{
  "n_layer": 12,
  "n_head": 4,
  "head_dim": 64,
  "activation": "swiglu",
  "tie_embeddings": false,
  "parallel_block": false,
  "init_std_o": 0.0,
  "optimizer": "muon",
  "warmup_steps": 200,
  "schedule": "wsd",
  "decay_shape": "pow",
  "seq_len": 1024
}
MLP neurons of a small language model. Each row is named by its layer, matrix (down: output weights) and neuron, and shows model dimensions 16-111. Each number is 128 + 24 x the weight over its row's rms, rounded and kept within 0 to 255. Numbers have three digits each. A neuron's up and down rows have the sign that makes its largest values positive.
A block is one neuron, or neurons of one layer that tend to fire together. After each block is what it responds to, as a language model described it from the Wikipedia text at the highest values.

L2.down54:163083114170156082140086118118155124133133132161115133114154134123114135112154110119119138097130135146123126118147151154078113173140141140100125115102126121102161109147076104125117122114127118147118118118181145131124138167107141165109131118098122146120102149108077138125141123137149188146
Responds to: Quotation mark boundaries. Mostly closing quotation marks ending a quoted title, name or phrase, such as "Child's Play" or "slow cinema", plus some opening quotes after "(" and closing "=" of heading lines.

L6.down16:157181143118105142164184178134116117090101090093152162150092118104140129140124109112173149121123124092080151107142134113132125064124134157165167121130133141131124135116122154151141121105078125145142108160131135106103161124118133090150091080115140157116126130181123123148128118134159110132
L6.down48:103146131145081135091110118147175118143168098141146048106142170158178109146150101117124126114099103111113121153135119070138123147123144124104118129105106189134149100101137110153133140132137121161102124156169106108161087135155135169090156112109196126112133117119155125129116120109087136129
L6.down90:128093122109101113134159146130126098147107160111175138118115148138166104117083163127116119121120134135125138115104145126092161094160155110093137103187108119125111147151126152151132122142122129180130120160142128107149174150064093151139131136143153083089112111110138121138122118121142131114
L6.down121:102132076175146119119153119132137128131097099096106120157132149122125126112133119120116140149129109124119136147142113116102129131110136126148086120112135101126121116130100136089121122116103122119102148149106111127144136132156094146122162144107126135206135108075135127162103094131162146111
L6.down143:122171131140117150121148183110122134140105132139162099094173121124100135093083170115147139098102120148158139114143153144145139132092149154091115143165124089157095130122152123124125128117101102141122134149182121101110128166085127125124116128151179104172106138133135156149105151144143096102
L6.down205:072089101141127130122102107132125172121128092120123134111128141110146118116149094125075088145114164091098156107136095136142108095120137115129110132132113093163128129152059126114148124115094118141133120133141093106096121128140105164150134165117152157157088135104155117117129108126120145102
L6.down474:139153160141086098149106112110123149104133145118097114149138108161101147141094147107124147096068155114094111104112077112151089150089137133165146145098167142122167157122160121130099125175114126148163133141119127105106154109111129123101139139117145137097145167123098126137138101179128151125
L6.down688:136118145125136110110143114136101141143125121138142100120127173148088102115131139146153151086111138112126115125158143145098108130098119151104096139166168108170147105152117109151082155112110139131112118134132096091133135091116113116144115129144162158109163140163116114135159135111155104121
Responds to: Closing quotes and decimals. Closing quotation marks right after a sentence-final period ending a quoted passage, plus digits after a decimal point (1.5, 34.3), and occasional adverbs (later, often).

L6.down40:134158135102179125115093118175122139114143116165116106161065128135163122133119053126085103149168153146102170123091111159070105100133118147118128130136169144114202116133144148072103148123148138142128142083116119111106121133144111113151181151110146099131141140142151115098147123123087166114
L6.down170:130112063132125080157137159145156118145154129145090075112117096101109126160096063125121105149158135127123112139115118112137120130130146091117126181106152103135122103148092124129099113147163189095122145117114140148128106113140155141128123116119160151142106112138151101107100145111143093198
L6.down318:138116137128103101169112162139132146134115133117118082133137092145103084141103139112114102114125132090167130149086114109134124150127089143170108106128139115149130113144110148126148102114152110132145137134119145157186154114110116105109168088105109139122102142103132132106137126155125151202
L6.down339:124107113159119110139133152120099132107118069124082116130065109141124078122100135140125132139165103129144128086128175123135127152172114137093156115098091099098127134110123134130104148116141148121187117114102113129112102141130137149096108140094143128132146140106104100159138148125160101087
L6.down347:103146142145076143116183110110117147126108105159120115132140135162130121130088102122118134119127107128133120122119114116140130152168132162097100117091107117117156121178102121099116139144109157152109098128110133148125141106122089165129162117105114169097114095161135111151078101148146154172
L6.down401:126154136153149107081138191079120140151159181157157121108107111146108173132119113161125196146169152148115112139126175158113152117114118117143131122163095144097146060120153123086109110127151157128142128142152115112146124119144107160115164102155091163051144131113137102117141122122124145144
L6.down435:109096143147146105123105130130103145136133112156180086143132152143134115107121166157150116143112155146185127151146158175112107153120107153104119114079126134123126168162131058156160129143106086093123138118112119133152132093129084149087119187186132130091131164120123138151135128108094123123
L6.down538:134170168115089156178150100141151099164107121102090099115149125115158135121139150096097122099152155161135120115094100096099110113171120136146093157142096144094166148128119144131115126157157142124112129129128110123119076088121118093108137109103165117078149103152115153092152130074102142145
Responds to: Temporal sequence and perfect aspect. Words that place an event in time relative to another, such as since after has/have, After or During opening a sentence, and perfect auxiliaries like has been or had.

L8.down65:142125121136131128138135140151135163119103090117133143125129097131145148103143165112149134097168102194134053169173103119103162120104138137120119149153133130159107124137112164153132128133062130129131130125109138089168140174135102072153156134142089141135105119076139156150115081151167132133
L8.down231:137138132077129131139124142122150115159135115170125156147155121145153155114095167123148134158065116142067121099150136139118167119107093117124176138125142150112125151113121161108154105129141105135132085119181135124101118161152146119139136103115101097122086124081149121113121152145120105121
L8.down275:147074115125118133116146139125147143123120100146085135149103131114095128096125054106122128136102123124067144134129133126125170105130095121170131115144198140156138134137150123126150122151146122173132117121105147140102149126147114133151126154115112099127131085112117122126106135095165116107
L8.down293:127146074140119116114128116142150181125147084124097146134150105119131134087148129154106113134148137103157129123131160167117105143092109137147089146104131151105084130149110125120117153107108117109116114076145116120096113167084137113136077129093127141138167106116143163173157147142143141149
L8.down332:136124134133127119141189112155103121140111185132103129151152129163128108135116130090118153159138131142081139158124091095103132131090172139088169096124126112155105178138131138084127135135102093107118103137100077161139147094153157122127114120170124124113099079138137141123142095153154084085
L8.down475:131149155108102141086133125102133123158113105067140111132155153121097117103093113158114087133101112129125145093135102124134120122120104172125096077114137133108165095113116140106123083092168102133107105156107134160110126120190077160177126137157150121129147147129109138088103093152202145122
L8.down623:136138097075134119111109128147115137112170141095182135116165134113103124150142150068134177130110147108155134122153150127130105103152099105121134158104156137174150163124156108166148102176065136156134127159116111144183193123132104083100129122150106163155120101094117152150145168074153133116
L8.down664:139112119132085105117110113113149156184142105105125141111145099110127120107164137160117100092125123127157126103114139154109078163161144117111127095077164137169088118114101115131160100119114107100149167150132136149120132089128095132184105162144125144111095126145180108175085150114142178103
Responds to: Decimal fractional digits. The digit right after a decimal point in table statistics such as temperatures, percentages and race times, e.g. 11.7, 16.8, 0.7%; weaker on mid-word fragments and hyphens.

L8.down55:099104137100118102153157170121162142109137156108105149108120125111124116152147139115118115147114121151173158152132144116122131163108148144116151119152122115154132103099136135109104136124119110073139106091133146091103125149110104098077121105117111122136090129098129108115125066144137074111
L8.down72:141136104148111143116165119135129126123110092100096112195150104195147151122099122096144146115115104116151092119155151107102157166122155133123151125130125102087144059116089125124111137114125154112087126107140126073118100105135102154125135109105109132159134125110139157140133197121103129162
L8.down97:135086129127116134150116127099110150109113108171107120098121143153122145109136174110157129107162132129145101102105136089113124152128099136134122144153109147125174048144118094130168133128088139124145153157103163092154109101097071096127135131109120167128111095115132140144166130128123138169
L8.down151:131117121142149098122125133135115172155121139151157131124123131150115152130145149187167105150143136106135182104124118172150156084126118103102119115130170144154139159098136112148140122139111133142151145138183100086138163180106161119098148135119132125132118172129145107124166110125136171134
L8.down241:084146144111107099152093151100104133110129162159161136140113136128147152137165132145097110172123133136096090120139115105122084147121134135116125157115137149147175140110103113155163147145134162111142163089116135180157136102119108133169154106141172137126078096107166155153145134136163111098
L8.down467:117098096117142095126137107137140108106109084189144135131143113154120143078110112086096115095108174134106135121107136139106139124133126134152139186111116116117132125146120108111092157128140112114162141093137146141125107089064145163161126114107138100100109155144167130110098130100139120164
L8.down598:100120113131098123103114178123130113133086130117131153130141124158149108089129123094101133137151100181125143105142125110134140120199149142138107139103053127159135148084101109100115115100118062133134121131126088097185120131152127132130150156123138136129118103113143130089079195114122168108
L8.down650:150124126121088137123162104168128143138130124140156118120128124133099127131081127115119156089151159101127081118144113113126128150161111110102156117145148141121140117101140092146165138150085117105123066161139094121112156118078089175128066116158165100130111167054124122085170122149120156119
Responds to: Infinitive marker "to". Fires on "to" right before an infinitive verb after verbs like refused, attempted, unable, forced, and on auxiliary/negation tokens (don't, would not, you'll).

L8.down90:101148106092090119132160141157079123114140109149120165113132099137179165143121153118092150136102133118089194109092168135165131101133118134122168163102114121145111136154108116135144074128101141169151110158143120102108170138107145136147127100144109117149091151129080147158132154151121081142
L8.down203:123148115114100132119080121173171136095103120131069108144135124155201150095151132113107163093084108151147091151106133151104164138192129111130136139119126102110130159159128141121123120077098159135109120115159152125141179132127093095103141159112109112111161139131099107148137125069151122142
L8.down240:129110123148108138106114149134092135152085154095159159125122149092131135134125126122126091149122117162142124133132145172131113160135143145118080124154082095123130108158116145120091129127117111139125101118133076103111139144121120157121162141142154112086153156135108131136197086138139117113
L8.down268:106122146162114134169129122096133152127109146098119138163143102133069111131165146153118113142116165119150097120115110150127125140106121102110150100111118138100121128065128099077112107120106113138124109087070134117136146167143130121126140158143163174137126143127075123129108143177164139133
L8.down356:140118129155102132140142142107093161128170146136103108144115061135129097121175147100136146136159169138151156085115095122100094143158149138129092099105077133185142114152124122100110141108113156124155127132120118130075146146066125120136155110110104117139114111123134106138152175170174124195
L8.down513:107112141145131121124120097177155118104106100141138126107091108156147137114115111118132118101125130120091127166082109149143085124142194147122140087141169134101106177125108131134089102168107134143137136151108102134115174144145101144119133100157084115138124127101163120142131154089088117135
L8.down632:134138116152103175158150131148101123151149158111103137134156140171126139184116129113092124110162157092088121147116148148122131125169105125085160120101084119117139093093113156148178117202174147070128130098100123098115135096121104149147128080136124132139147138137107107110144154109130101146
L8.down677:165150113123132137139139110109149140151090134146087116108121100155102091123139131168120171144104155150139109077077143133090120172199149080097118141128078153153101137119107151119086097133169130098134151111157167158150084099163154106149141137114126139102153144143172108093147140125153165166
Responds to: Temporal clause connectives. Words that open a time-sequence phrase, mostly sentence-initial in biographies and histories: After, before, when, while, "end of", "prior to".

L6.down25:067136179154101150101193121118124142171124111125123111147140148121170159114132145115104117089106134118110123135153127092108127120128141158105127121134148107122136088173135132170091109140127100121132096109126134103144185173124139088135156116122133150178115130215137095146099145136099153110
L6.down82:130115109158110123152152112110098126114121093118072179140136123125134141130120133127148148105134153132113119085167118100130151126168135157100145117120114160103106098088118193163121104125146168162179127103131134114137102077127109100137137117102098127161107124140092157113114189122168154144
L6.down114:130100160088161102107166151158159158105118139096136163162131148140133148117143114126139132162125169138127174126092088116167104115126136128100145126080100124130125155094119185113123140125144136129189110127134097105108115115170137116124081139127123141139097149168086103105161185134105082068
L6.down256:119117090076150110116156190112178139179174084135132180087126103084094169156090075128170123111113150135123121098142142109149140116140126114104079144066136117150133146142150134114168166138104145119107137120134166104154147135119149139114174118130102107116123179152132118154121154123132173138
L6.down308:169117134112121141100096125147145161141191129150144098134108133175117096132128098110122133114195138143153102095155138110098139131159098131129134130139157135086205112114146171108131083165137137138112149142089137133110126141166101103072117134127095135094125134103158128108107129101103123123
L6.down413:163141138116144121136147133110110129157135117125120175117133083093081125134122131114093113126142121082109138168116111134114092137116141176116132114162105108128141093100094171122130066123107133128139110102060167160142151108089148111166159143138111112101166122168104103099150170147118145115
L6.down422:153128136151120118133095077134163125103160155129127155117123084134112119181132100125104140117154126118140094129146125126141116088151138142119070085126070122117127164071132108102142159149118170134139148148145110127124163106132145113130121119111151157088151152142086159141168118112128086151
L6.down612:111110102096101115151167133119092143148104126124087126129130097110141114159091111103150165141136176108134128123127120113166148152148104121125128138131106121116146112165140138118145135144120134114111116106114136077112106092161110131127124089136139099105192170130167110123111153150125129141
Responds to: Preposition "to" after verbs. The word "to" after motion or relation words (returned to, due to, moved to, go to), sometimes other prepositions (in, for), and middle pieces of split words (inter·se·ction, emb·race·s).

L2.down53:139127161110119131096157067188097125130129111126115143085138137115115125149124148157132123120139137131138167149127152111149145131154156141073171143137120123125128112099105096100142100136149133102109083125118090123124142155132077104166134093150088139150119105168109114118140132145132141175
Responds to: "To" and range dashes. The word "to" as preposition or infinitive marker (returns to, used to prove), line-initial "To" pieces (Tournament, Today), and en dashes in year ranges (2014–15).

L2.down343:108132114136127118126111131121122146123109134177071156079165096120135148144121131101110125110095142151114191132107133100165094066142124096139160167108123127103180113150130133075162110136133162089137098149158136124160130126066139154137137146092124148116133148118131184138096119134125106189
Responds to: Clause-opening subordinators. Subordinating conjunctions and connectives that start a clause, often sentence-initial, such as where, when, since, after, as, until, therefore, here; also weakly fires on name pieces like Letterman and Byrne.